Weights of a small transformer language model: 4 heads of 128 (1 for keys and values), 7479 steps.
MLP neurons of a small language model. Each row is named by its layer, matrix (up: input weights; down: output weights) and neuron, and shows model dimensions 16-111. Each number is 500 + 40 x the weight over its row's rms, rounded and kept within 0 to 999. Numbers have three digits each.
Before each neuron's rows, "fires in" lists the words (lower case) most often at its 100 highest values on Wikipedia text that the model never trained on. A number after a token or word is its count.

fires in: "s" 26, "to" 12, "their" 8, "his" 7, "her" 6, "the" 6
L10.up2801:485547498492446438469479452392470393477428421559562501473558557510517490426511493582556510499487515511437470500394540485504499464537476544603492465573436491509509461522478475530460507506591467602509474518555481421545464518488524466540555476472526528548478533451573412478602604436547509489
L10.down2801:553583494534481514533538541478543477483504513504455419530621522500431493509483506511444533516530618518465487525485520406543538507457621499506495530475525492551573470418516536501507499513461481470448507507483478457542448530431480526549521502512469506466441504406568443512503468489514495521

fires in: "two" 23, "three" 13, "of" 10, "these" 6
L10.up1086:538491502486559508458517518500510546410449465493517436479599506534479534517481483473546502570477486514616381510445499582476435498495494484474423508457504488465424512510439487462489519487484462503480454393566536511472518483509503489543488528554496507539481501520500500437536538513498610493
L10.down1086:509492551482588572475476473609422483500531424501528467527579522474517605517553449477497516498446541585590474558444575555493440501513504474503398519440536468487476478508477472444510550489474455533438560444573534491520503525452481477518461413531389520462545513492493500458456491554491567524

fires in: "the" 18, "his" 15, "s" 13, "upon" 9, "of" 9, "after" 8
L10.up430:575521490472514530501536475416457500507526491540462533496504508530500464419512478464501508495532493502500512471467409514460467508474450552494524491461475443453598433499420552439447499486545452512548537410515531552521499517494510450545521466477552447560500593520582494465620533469507533495
L10.down430:519545524489473435539499503457442457514510500524500518498518503412494515483510490454548512519468592512492544492497526467510433558494556479533555526486390489497541384464534494459496443516526467556457488465555519488475548514537501465571501443521527504521519538529543505479581508513490468575

fires in: "an" 56, "del" 5
L10.up1879:489481487517507482493469458532507515385519488421498519514486520472526480484484590545510498537535455512458534534374491500459547556571446531486548522424531478456528454460512486444554472538495520509504527481432507531592411504508476569467462520484431581462511529500457458498569452519507458492
L10.down1879:574532490565486568533526453466483567445555512517465568481554517517526489555462488526467414479550460495488479522482531543501518565514557542522485498522476542517488479395496475493520515516479487486534437488469500580520541494508481505537483445525448493503521454606505557496569531450544553466

fires in: "was" 49, "is" 24, "became" 6
L10.up1813:472509445571494421548531521554495494532479456501487504446525508518515483461475534461524463469537529506464509576464460550461518537490537470521470439457580486532508491577487483470401508515547524478553536477488525527473468509471531547494496508488525469493515574433445491464555528429489442525
L10.down1813:455564512476543520526555514414516542452519510448548501461510487509535457527539522370554509407533602543466505482536542512546485482471584525462508507530447465505536575480509529531522497522570535531472483506509468518492506451517474523502527499438490510492485496505522554550437502545450506443

fires in: "in" 60, "from" 17, "of" 6, "a" 5
L10.up1082:515439520481457423510514476485465537494470469480494530493512510484510426480447585535496624520520514446509522481437425521527529411480509499525565496511509512445529530447455532509459503506469498538472541460485466515487419466557577480512523515520459503523516500464514572465460523459513504516
L10.down1082:481518518465508450580432522478530486451538487455483492503505567463475474558473511509414495499462611556541519526461486438535528414529501449548537504463520550520544483419533484575443471535484521521488512496505543504460524466558473490514483505493454561472508505490465564504460545552519579553

fires in: "in" 20, "has" 14, "with" 13, "have" 8, "also" 6
L10.up2373:561399440527532541518460520497517567441514476508531474516501475492490491503479535492479534499483516506495488545438487554462550503486392525527469472509511542442502601472499516553392441552499449467513525457541509497483525448486466494493547534427564494516569482526466431525497490493503525509
L10.down2373:450468540502548518547461542439523472474493499537496551491496533494506539493442512516518515471536635457551544518514505454532503462530524510499500438476444558515517439498548515493605492479526523566530534455461518489487454445525527450525477474541518495473396481519493476478571561491549531513

fires in: "to" 59, "may" 5, "they" 5, "should" 4, "would" 4
L10.up651:575526455545502496446550475464479443495440480498535519513603491530520466462529495537507527477503472468481459458502504474495528484468529473539472538492509509530453597494540467587495538544534495552441582403535533417501432499572440527511486438523587499538419482501529501471504483472519463509
L10.down651:526515508555459507485540504441492510522497472498521523498530485451559448507532481520499484489473565498484508506541518247498512431514525478494490527484528541498481518413481465540452494477534495530481510475547493386512466510579472526527465460548479544522441481447502493483460495487489424503

fires in: "to" 37, "not" 15, "would" 12, "can" 10, "should" 5, "that" 4
L10.up1120:535511462537496507519578513458503519552471468485543460495600522501523469422501501495511538517472461485424438470494525470511548399481512422518470490481507431493478508491518466547449564516517491511452558453496541443492493468588452468456456511488564462563458584496523436458505470469501483494
L10.down1120:530495500496519508532497502477494508494494479502514494461444559438547493499516448527466556504485568517538478530528552181489517436509499509515486513506483549495499521426521517515449450484479540500465529464487496449487517525580511439521471458549469508522509458494481537490478461544518460526

fires in: "for" 17, "his" 16, "a" 10, "took" 6, "their" 4, "s" 4
L10.up2773:500485496511450488446430474479499549506473432537455520463463574510489560498472480456517525580482475459410406574519490536430511521431438438556532465488501550489516476482500487583521520507560451511465457502478520485428496474490487531471509486469464452486487555550467439541600527425571503493
L10.down2773:534479483477538526547463530552494524588562463465532535522480443473521472482453495476550514542463565457504456560452570448619493509510456532461540480502491498507549480483472498609485502551529496478479589492464519512540513516481494436567560511457474475521474516526501511514517521459470511522

fires in: "the" 50, "s" 8, "his" 6
L10.up1621:570486495537562479464488526527503482520476465503494521458456517532448491463512492544509510592523510492462500512474460539494564533479498587605519510472504519497516520454457557541508499421536550489538552421460461525459478463476477473502430476441472558521501527500478451470593561524538463480
L10.down1621:521496516532467487454545522487534522550468481483489466464437509465483469453523523500480513559538734439470497468499496498439515494568476531469493499559541459478495480330490547438472492464466500489569532556509468555509516469493456452464492521510504537491491455546499496503557524577515497516

fires in: "the" 49, "of" 16
L10.up573:548458411448529430506547451510473543413514447568493513500510527488481499428488524392465483466534542489469507514454479511458496519576527487499557550484521457523563531469511529524543505561492460505500484517518510520598460494496492516555463543499556503461536528529510479427449438547512477464
L10.down573:528487516505497566501460492518520515495554510495531552483521516468499474503477466512491506511494720535517451518478455494540445506475511455482454481506513562443496563516455539498485469429451453553431550489547455513522517485500511459500483548517451499523463552508540543520512446520524438449

fires in: "on" 14, "had" 12, "who" 11, "he" 7, "having" 6, "has" 5
L10.up535:448556485501491475520562512477536556491565455482514549514566521503558545439517560469485528477525490512476496452470501485525546446457391570523495490504430439420493527482485513538468477569504496467481441500508504488535520495539450522510486547527534486554439509573541547468555504508532503515
L10.down535:481482475508499572481468521490554525459503492497511502502502539542444526522506526511489432497507519507560522459446516533545445492460485559574432455452470491576493417493478561444616540549489592472527507523504547517489514490473494459464508566498517431472526477485561479415486473517493578427

fires in: "the" 30, "s" 19, "his" 7, "my" 6, "their" 5
L10.up729:557484520419514516512512504425479467536461526530520525492505489514545473424537495579549545485483513440458474480492466560507497481525512561494514466518477450464530546505499529491483572535496501497553578438494488467375506494497531524495475512426582523564535563501491524443492574544496488532
L10.down729:513462500521570492512558514515474484462465526484462526474514490502506489425499492459516471461484616548504548465472530539444452540513440543505483433520469561485519466425485523443487516466461538509454436540521477528538503489487471501575475491448421523496532471555550534402500512527518464562

fires in: "of" 52, "how" 4
L10.up2445:552505496478500459494520483440464562433430476473482446484482511533436434429536465463498516616511493466606471525495471579472523462397457527508502498505480426445500565526500509474462580495512514517435509456505485505487492490523524489487498545566492506626442542558437490476585541498573480544
L10.down2445:586452568489482512524503507519521480516483397512513540522509446496486476517577486445524476520505508510508604520450489528575513489529518549454433495482485444480479495435505478525509494499433499483557464485509450559503488482437479437544436462523406500493495507423486536474562530441492463411

fires in: "an" 77
L10.up675:519500507511532505514530535459488434496415486505595512515494487495493462493488458545529495584465480475415493515465455541492582510475511497525478416474549525526527570474437526503482514562517527529504509535437539533410413499567502502478487467474490572435519581500441451536475465536500525521
L10.down675:550503557577544562590509523478536509511567487532507500535527438513405473464494506510473544498554539506506557487491441455563506472461525464551514496486512493557515500425410516548543462458536522541508424512540485489507478512564451477578560448410490508462529551503544432503515535517481507502

fires in: "an" 74
L10.up1341:515497582453573479548423473542496551445511567505449551513541449497455464448485498513509581522544504458512558536538467482511542460505559442475495474504485489502475504510530461580513553448528473491476490431464546469530437526529523462529442542439445508532516402531509495462509486582482559489
L10.down1341:498539496485402506488507507439484510547555501507441462442427532548537521509447482489444478487473459473484490475544471456545551511496526503487514558483522527543539481578400481418512460550533464529578520572453474537469544531495542490561527530497570494439524478471498582491544533497520392561

fires in: "january" 18, "december" 9, "november" 9, "june" 8, "february" 5, "september" 5
L10.up1587:546489477496532482487498547485523447477565542497484550488509518641437401498441529470494478537521509568507537500467502479520530494440494547537510494487477577519482489486461600553448490439502503456534494456521474526467506503476467425486487544495548500467503566521522486467583525519453439445
L10.down1587:456456484496497489548516435504411517511456520532482526466433550459449501551505498542531444524467553448483524479523572513513566513511495480463524493533512476539459508477492525503562491465518507555519515511411471474563527515557474561533491477488484481572514463440468475499478493461510417524

fires in: "in" 19, "on" 17, "5" 16, "1995" 8, "from" 4
L10.up1856:587512500510517393524510526527468468420450521589472426491542502536454473489465527469569526557564493541509494533502489506512474553512471559542480439484531472500495517478462537428527508438514518471527455457431527497454482511526541491478512476478543516476436539495481476461565496445451515515
L10.down1856:536519509539440555478473533462536513499499464474476506492473523553506516489525529555454568478412520433439468429489480590419425452495480442480514485486475497531536507504477538524416585500485489532458533546504422496586524501523487465506501516562460474490530539533536520530562580514561542523

fires in: "had" 36, "has" 14, "according" 10, "due" 10, "having" 7
L10.up1470:516480514472506477475527456389449579501517454452468501495512481548500549495485586545496466444542492460516491495477550487549444496506523481550501549484552448459485497529461491568474506583535522531516473538538502561517495462534479406503494476534487463476491469502476504498536556462431545443
L10.down1470:533507538528550525474521526493541472545469544504468493477474518490499598503547530506477486457501494508462510536488512513453533479514399426528537430461537514465572521484465501477485459535508490495442531576578500451550572562477556470453486556518522495488521481488477509486484528488496503465

fires in: "an" 25, "as" 13, "methylsulfanylphenyl" 8, "anion" 6
L10.up370:484512497543505538455600526466555481521434494507519581492488537545511466433473519518455501470466511544501527447393471519525595516455565513523560372558509494473513477442454483523520533506500442450478452496428467506587410415477552447477450509528499602493510507489531510451478517507423536444
L10.down370:468466466541569501483517484479531538563512437620528431482471548502471537521513582583485534526443512465451511453540477437525541527502453471499522491445484487518546478498506446480490522475484506478606543464439539546495487488445460500497545517468447428441526512526523407484512503468483458448

fires in: "he" 20, "she" 13, "which" 9, "it" 6, "but" 5, "they" 5
L10.up1520:426544476521518420430582493482469479436546471554543453508460499488420507485529491476517554531439473529479461531514502531521476503486534530432465524509439535470508572523505457501506477538522483418486500523467535490481532488561501494504493473517493499471476483470404477545418491492488478518
L10.down1520:405539534493479446458515526409508476470522427520500442451433477561395459461516508411468533472438448575463515520495531545494502550570511539445477507489476500488492516438451468478504476439491572504502506479510442505561507486513472484498480468523497489419472566460485475535528524528428475578

fires in: "an" 91
L10.up587:536414506502511483530497532417517569498493442491505497526488509549486506460522488521490567537498489529504544545502407501527482405417479566595530557548491466492493522446487539568471514598542493536446484547517513451491493504488521487483422482491575536489476491493527529541484449565589563438
L10.down587:554528513515566459547438527470465418461564502495486446475505500513548513435508418554565477491518503486509490496510613544549463541486536491475490445479463522504565518412439518430502535508499475500463517544512492469554540478483514419504491482466531518454467443493489528443554487473513483506

fires in: "and" 19, "began" 10, "in" 8, "while" 7, "by" 6
L10.up496:483507469543486463484596487511426457532450477500547494483498440472441542482473485521540499574473458557467526517488499515495506541488499579507548509478488483478505500490446508524487414495509503549535497491380530504421499574483547497539437467487538465466462559474521530509589512479460569513
L10.down496:520483492544496519430509465522518519481523517558487472504548517459497618517457460478500532510494436539427542472556509440445505594536531462465517560457446455484461488543528493485419487488475480534502543427437525519513527561594521409565573458458538494509536585568568536554532474516459572578

fires in: "2" 19, "6" 10, "4" 10, "26" 8, "8" 7
L10.up375:595576509533526488546607552470452520509542515484431548585530475614517449425574538468500625484446526503511558465530550464517545524531502555486481492487518491471508512498458485564507506542530475546522455474501398467520485529519482542463499518550471465509500480538534455448571478498625489500
L10.down375:462444465480528503478506564451520615515490494550482488482490555483534594494493546558577452492562469548502442466523455565436515485470513492523524424461431513487521578496519501478526487508498523503442513543499538505540485459557557396448481526410500534507505498517562545563498474466458485504

fires in: "the" 23, "120" 11, "and" 8, "to" 7, "one" 6
L10.up1408:529474468526467488460622484511437501485459446545497571476482511509486462464534492543447487559464546503524408433459449461488537450545489431529491559508481515511563558464427527597600495583535522469518442542524574476567501485456453493482528453460487490558541508549491534483435498512529539486
L10.down1408:509488450522516521517490492433499509482486519457482477526552438492527575531521517497517525504557588467444562542476505523426499534430519576429498522427473487506439509576535501472438504456484514500546562565488468477487507481456446540558504490508501511528497478502494488500498517497467483511

fires in: "by" 20, "of" 9, "while" 8, "after" 8, "in" 6, "from" 5
L10.up2621:513455493564422528412565521491486530465501500500520452495495498484433512478542538479496445472505465544421538502518482516458507557478545557490544527448466451502516491501510506521465482446540509497511521518450528470454522517521570459530420510539517477558443570488508555557570494476445555551
L10.down2621:530566482525476525505515540557550524486559488535553501468471544492459611532447513515479472567487393523481583524528505544445456521537531476558525473475426489497475490464497490396489489417552513516534512509528448485497513475519560447452507416489483490516530517559542516543492495528430586625

fires in: "the" 45, "early" 10, "during" 10, "in" 7, "s" 6, "until" 4
L10.up763:528517467464438395497498507442482510471455470515478547504528554540442463431455467476573495503501503495468526570562474505559550511504534545553603570422496505492473468550423475531542520448480490537526505431494464495522528496415484468533505471495569500569468540480580499484509577501479536512
L10.down763:538512489501585504552548477504491509493542489546463462450422545537473507486552517506445456522517580545522519499563558526451445479533480534572491499606557530522484511495535496524461469486510459514467479513510510539508492491490512512626511521473479555547425500521518575458563495558509446440

fires in: "2" 27, "1" 15, "d" 4, "associated" 4
L10.up1100:536500440606514556575465534472522530486470516523439518540538537546476506488517465464522461510553497521518463538416488476528527535485547484513560486470531509509478489445509482538507535535555535493461447473573497541501566425464587501534482477482513582511492569478576476445482552474491487475
L10.down1100:487553429488497435510495560528541503462456484491531500551478412495480539508530478531498458537559487513548481520537525510479519483544390521482545550481463588531444486452549542476492531481574499486548502506502515401539541472532442438572505483486517504530512546486493507559524468454499515479

fires in: "a" 28, "to" 20, "he" 7, "and" 5, "she" 5, "of" 4
L10.up984:506518561560499474484503419422498484501528522571542456500498540487483460450549491468464507499455504530499496523549468536476557533515443495499494460501449460537491460456507534533493535538543546491490517522460559499534469517452491562434426506482526442501449533488524484422522468457563468523
L10.down984:455457500511524543475452553451469501420471506434494470550516537481467523555571522531458566517514581486463501533466492451529485489500558452510532509487512502486515500455604483500503492544515496405456473515526547472458499494493513440518482552447482502530566466449464439510493502538467472504

fires in: "a" 49, "eino" 5
L10.up1737:496527428478522536493519428518469461468456485471423519542422528517459408435515517470528487595514526495483503529449444528498532500470478511478548518485485527483541495478547540567502542463479523500495556424551475528434523620486568504448424484466515494529524448482401470516441523459456425502
L10.down1737:488503485551463538457508505458495545464490453477469498468542561535487475501569466458411485494418495462452480614541506475524551518467494502509517453535474480544504518404560456520460475437475519444447467514468554472523494517452441508464444510517487508559476526454536526522520492518439426500

fires in: "a" 100
L10.up1752:424505409577431572476447559514480448504496492538512528502507531511516487513512516516541484576499538463495519522473534491553509490456501494518498452490460462472493531504529574499493549562468414489437457448452503540495485454419535520439428471458455567524480535435450471428439487510503557505
L10.down1752:448565467497504541481438593482488503530505491509530475481521503488558509497485520440457556483531588472479475562499463465524497483552433498581529536493525490433567528417560459541511501484529528503519605525454525507494562447513540498492448546538515376507506538452491450539459516512447480526

fires in: "have" 16, "had" 16, "was" 16, "has" 15, "and" 8, "being" 7
L10.up837:525517470558520505482517428457498537515415484461499458493502437496510486458535525504502490479549502502476505537431524493438581486499461477487416518502543481528478560496467465542501527513483485537498487395505480484478393518551434496531459535502543442468448555492475530493539546496524469476
L10.down837:460496496566493465549446471485513515519493492528487432455458507477492517468508487517526496479535538512491480577474428486502528541430528457442451451499505513480525489501473482491541508535477500496483526517562468466542555448485486499472494468500492494400442473550457491466536422499485525477

fires in: "to" 41, "and" 24, "not" 8, "help" 4
L10.up63:592554458566513479440531473505448526489474553481534524540535551502563523510503490547520523551436478502444501507505516484494482458468531511565473460466495507497507437513504471545479491490476488520436569468448466467519481569543478503564471435481496471432494526502559450457449495552505514554
L10.down63:455469496503497514529508445455513531518499482545524531448486467438483565508493461489524501535438548537489506509476507343521507463509489515493503492464451467452501534421422492526438523500543440475465508464497534479521519510560430485567468550522472465522472475551526521533548509479549409490

fires in: "of" 13, "for" 12, "by" 11, "to" 10, "have" 8, "has" 5
L10.up1395:484514526472505530519537412522526551435486437461588498497526511510432526469470501542478458494537481413448522558466473504511496499523555479521505568459479448503499411510489487595510456555584479495463503495556534514564547461550409508500485478440444462544525403531469469473502513511438568497
L10.down1395:481502500531475469502450536458448471552540526503436498538494467458514467504558567463524565473526545501550537517508546498551499489484488436487488481601573509473490451521479429442571495465472514504558588479506443525556520482477486520521497424483582527493512515515454484518540524448553458555

fires in: "an" 87, "anion" 6
L10.up1099:503475524419517449482470513488490507533495492533501513481474529556456458454499464529509555523591508490495568600497459531515539497465491475524462492505493534496493516459500537601526570519483533561469531523533492474592460474477605463465474488449494515486521502479546483465481428592508538503
L10.down1099:549511512567552507541547511462477468494567498521525517528494469516504512490484540530583546496492401479405543465542532481522483479493510519498523534503526573508463465544443475477520460497557519529516477530540485473460474521543539533517466496493475541507552472516510499489518502559479527500

fires in: "is" 40, "was" 14, "london" 6, "york" 4
L10.up1406:442514437512516474438436565476534464514534491419456512439516467523540439499544543473472482551528506536442460504513517502516567582527529524476487413525487462488489504452559481567506499428524483492426487517508498489536424468519501531494508496495545554480525528507477473510500500511455498518
L10.down1406:568501463455505471535506466498503547478532499487424453550467479453570507540506561529494558505557426434535596537455494569527428537458477549477520573512517460530455490429463506503606498458470437500556502452483464565450486537524521542537487452473502520465552506470449561490601505530555520552

fires in: "to" 26, "became" 14, "him" 6, "named" 5
L10.up624:471491472519435469471484440426448603565462491414482486430470488612486533511539470501525553574545487498486449502463470505467491437514556513496482495438510469518475535478465501564422483562507442505506493446513496499485532507485493494481406429450504517519505471478441523428561523467536492468
L10.down624:495467547481501524554483476508452571527542557490529474427519481423473479523520466475487488530493548490458475440529498445542435501527507560494574505560540479522494483410515499458478505537545477494437464524533546472488418529521526527458538509484458423497495474492484455442514538585466462498

fires in: "was" 45, "is" 14, "would" 11, "the" 10
L10.up2008:467463456487481453480486425461495505514400468465472532480512537514506536515512578508502484502488493479434478507474480502477448549521521497464508547488482505439476474465467503512457486652512538521550456436581573523550441535445535494479433461433590533460544531487569480462490553469447461590
L10.down2008:480473448507500526491479473530437516524509483479448490518545490400561439505504492540499483475519491544435513521561446509495504553458501530463546553475583486605521460427514492493504553533529477518501481536506533525452507487476523613528517422481575607457500435489530534542540478550494513484

fires in: "was" 50, "verbrecher" 6, "for" 6
L10.up1008:466493489558497473526479515448512496466623476450432465461545506505447508445497477519539497461482508530513545574490520602536473430458509495499523446443521493438579475522481503532552528478514429541497497470522458446448486453513467523534480512520513503422502541515500499544470464472494491476
L10.down1008:537518502513460521514406467506423582548437406498471483468463539493475452483501500570521486444453476489552449552464500514417498464558483483477517436433473529483499492387448511499455507499536497519510479480540534527540530562454509514533526492512482412465469459477443469467491513515549477522

fires in: "was" 38, "is" 18, "st" 5, "were" 5
L10.up2566:526500443483485469525526520479509483513522436586479434536482488445513475474521564509443560531467537477453520539528462501567537443444518509453503411471493491455535558494462453443500459539538518492482522477473507497508395512540463535455501520522473533497491565484486571444460443434453466526
L10.down2566:454419483455482481541534475508509515497536451486538509539470479542484405502418504557425508504549528536495523521503506476521531451423453501530512495454496515501472473471544477482509565455516576496487425481528555472472482523452485483520415444450442531476462516480532599461537443469504536476

fires in: "to" 46, "can" 10, "not" 9, "could" 7, "would" 6, "should" 4
L10.up2757:464489433527518497438575481454463492527434546524512485551595560450544480485560465550548525494479488490451464434505538452505536444494556514499472527441510454533473545507569497533475521523527509603476570450458545463527471509593435502500457463491555504505429508468523483446492462486518482509
L10.down2757:505478467528460459472499522442438510542491496474534520445474508461552478471514512508475520510478592525507520511479518269520492454503481492530500468498580486508457564466465499542504473498499559519500471488538474414488452492512494468505491442509480541480436479462502491473488511467441441493

fires in: "in" 29, "two" 10, "early" 8, "to" 7, "who" 4
L10.up683:539508540515511483455437487460537536542549541582541459460536559522565554520422505502551532572486455464491483498504494522526557529490449452515469563436461565422494467504535551461455519433480494467409449551538459481510516497459459518456481493514496511500565474517492475481513546466482505471
L10.down683:514508449563487536515498438492481419488461515478545550478547505489462487527541433497517518543461498487522597513532513480527501526426494475515517446499553538538453527436511552580479493490494441460542476591442540491534477608546564501503508422485480454471443513425503516506457570473484469455

fires in: "of" 26, "became" 9, "to" 8, "is" 7, "as" 7, "was" 7
L10.up2745:516492469571519462510485484523494526486490480401491514454517509494501484509436538491467456505484498511495514534448532505582469428518497480500493378425465488454551484512500485559499511523604495510439484465503585481486435461487472506479464471591492438467486458535396477474468490474592468507
L10.down2745:515517500522532533531507459512396513527483530551502562458499450484549507469527517531489457543472550482511548418526507461543504529489486437522484466576460510489428558546458529388483518495499470444468554514500487470527520501545508430566548419405463568550463493544485499581527520502534507555

fires in: "in" 23, "a" 19, "since" 8, "enriquez" 4, "from" 4
L10.up2315:502548504549544428494454497489532546487446507470453454557499449485440456521532531481525501506547517455476533481463519501506591608494463509506503502497558568477471545454554553539455528477477554515441453472524499490530443517417569572518483584538462476542477485475423549504486544515464509489
L10.down2315:539522502533583516529465483495585507491555439510503503510582523483551468431510466467484490514545545432476546579453515446543482528429456491550545495528449515546489530444543501524495470461540497534439476560449520451550550504564463550526463523491583563523473500458501570561516517500461459467

fires in: "december" 28, "september" 14, "november" 13, "may" 9, "june" 7
L10.up783:514470475539524559492558550510540480600459521511523520456474492446402504542507496505532583495452460546503533515510549616564533477518469493526456484516547484483547526480465546470544448576557420522485470513458465407540510567557487417523472518528462512561504503511429516457477505456532538523
L10.down783:497526548470471500539456509533508534526538456502470524481432577479495523507453522503498527532552449563536498476518525526523520395565528503504527433488496515546550462444472474550476501463526459532514484486522537425531499506504491467524498502564470483481505559608477417491534494424505550518

fires in: "was" 19, "is" 18, "also" 10, "were" 5
L10.up1694:502496455445439481552485466486450545452445437501482502547467516504477472512459544535472535594522494515488546446444475470486477457500452513553523431540534472477539467498477456558507518494574607547480517477561544510525447514530459442460446491503409433480525530474499517507546472493579448494
L10.down1694:517489504509559446482494473517572500472527498487521506469527435498539507506463532477454463540523638513531567528436496475564474435517548519527489456467521475476498544434526560459491512442527495524520520460508500548468466486498553502481499418522500576437479481496503510561551527483508495500

fires in: "they" 24, "can" 11, "may" 10, "that" 6, "to" 5, "would" 4
L10.up1544:576521447488496547483528518460478433475486478501536464508584501490569438447528516498510493434499484488471474417514485492517460483508566496523503552474501515523483587488531474537469540567551495577452549425521506426432441537612460549478470450486481517572413495492532507505497465482506548543
L10.down1544:447548447499492449479495497449486530582562453477489483492509456490548423485495507528502449499567533474543510490530507277549496425524461489515500496506532491521485529462477485485480500511494519509479512494551484363506455531567522537466499472533480581459456472451476469545483525469483493490

fires in: "june" 20, "september" 13, "august" 7, "october" 6, "february" 6, "may" 6
L10.up2203:560501484416512505518454507464513475526385544523454509475527517541492466499546454479533549603564475514499513564496521539531609518540405577508550544431499569490491462458508522493448496552517428505504548490478423516561560568470494511481492483495496531565420466497488539523466563525491508468
L10.down2203:471507522500460462529485525518561531528541542463518483480445507547515454474553468519443526512507510478570528533521485505493512534592492497538600507558510533483510515465500436429570412549459478528501475548530529490467586511559495482547435544470531507540468525505457431503545457468527519496

fires in: "been" 15, "her" 13, "was" 13, "his" 7, "were" 5, "being" 5
L10.up2630:505496508506525385544478502434449559448411477407544495484509485542429501439487484507558537541483473480465523475462447511560498451440515545501537520542435437540577486442461500435503519543499524546489459476511440483520517519506477564515495508482474493480482447546521480511481587536463481433
L10.down2630:446470484530518506467577521503450499499523524469544560459480556486505548568515500506476516503579492523480464465540429432499530529507568469499497460549553544513483497343435477458469537505407540530460499488491510529521463535487504487517542500445507473430508490491565510465508419503497443519

fires in: "they" 46, "we" 10, "you" 7
L10.up2371:511577465519538502410535450493536420444458434473531523536530434522525472456521460527473557445515462469536460491487480552526501495474541482515529561490500513560523568472573489543554506558499530590478514421526489466502423501544476537539446474553508494551412416514510537489490503472504500532
L10.down2371:534599478582470494445538471455521488523526442493446487494576395488547452487565500590496502479531470505503499528473502481507488527523545452468477556460470478522457533410528434531507515507568538542514545450529481401525499516520504566483505411530455553469444480446517499524468493492455496515

fires in: "he" 31, "his" 15, "she" 5, "s" 5, "tripathi" 4
L10.up1108:465562468513569492484505516520510584527437462561460514538528521535518474426460513505423494572572498529473484567459539525447514508515474563539432509430537480494532532446455622499498535534558403506486494434547433518556466503433612464494475510530550491504529474454536452432460495469549572479
L10.down1108:481530558464459488474450496485479513479521442459576478531467465487490511540547523467546472395457504433517446494526471456492474567487469489477494515449571503518525502450477562500536490482476491490520490484483476529495509456495488472551475514488513431498527465447446443475505572481472492466

fires in: "january" 17, "february" 14, "december" 13, "june" 7, "september" 5, "may" 5
L10.up1569:503486478440481518500465534435500475436528606480485525505588516566517508547514476488490448417516476547496502548479463566535507499441492509571467487490578453468520522483447498550510448554472473468502437551488472540584449516474464501514518542481500491464540458517518533494535600510523557474
L10.down1569:534500539564520520528504551480512490556472537416492509517435508530498474512498470416439464546511493523519523508503428466440510457542486473470456548561458539568462484459472458571506532493486483533443461565489426518501521533434473505517507556511464458487478549543487476503544560571517486507

fires in: "to" 32, "not" 21, "would" 16, "may" 5
L10.up1369:563533444533503488498572492468450478515418435466537519524545544530557474421499508532500454500515488461495440484494526477504536498506512490548469517509515460510446529498589500594431557512583492623451557396476548483504488456576478508467507452510560517516440499478444509477506473470574507495
L10.down1369:509480521481500462515509540485467502528493532483525512511505555481570469500549501485487547504475577496514501531530515203518504432462515528521488513477522553548457513438480509506478483511492503469515506529535479384497447494543485488504472483557518501541462459511506482490471470503505421504

fires in: "4" 12, "9" 11, "0" 11, "5" 8, "3" 6, "6" 5
L10.up3002:457553536557506495467529525537483549490552478463560471472539503541509465465524539470476518455441492531531519492481483489473495488488520474531408558500441518416544428527500487573505547563493484448525476479447598521519513504489496448497464525564462504509407514512491520536504603453565514470
L10.down3002:506537512501484536475444522518479512503500488521548418505530519562467548517558469508538501522493514428502442603565513506457489524512539488459470516487507545500492583491516494476549594499533518549468546473547481456510544421443465478581499546579458463458502486478534576553529486596517483589

fires in: "the" 50, "of" 6, "this" 5
L10.up2972:586488504492499450480462454436463458462515533477451481458503519559470472402515504472517468564451512523517454505541560537545471525443496501497508437507547499473488564493513546495498485510464531517532509454487446515453520523512468511498431495479484480582497514498516543433547558506471555451
L10.down2972:512551513496476459492514552505534467490434566495547533473430517549487464457516510477481440457428524520523561493497544502570479503475466493519518463481617454520500480401554500524441502474483474479546468569489456552456561576477545470548554519503442505508514502567486479473490496528567441503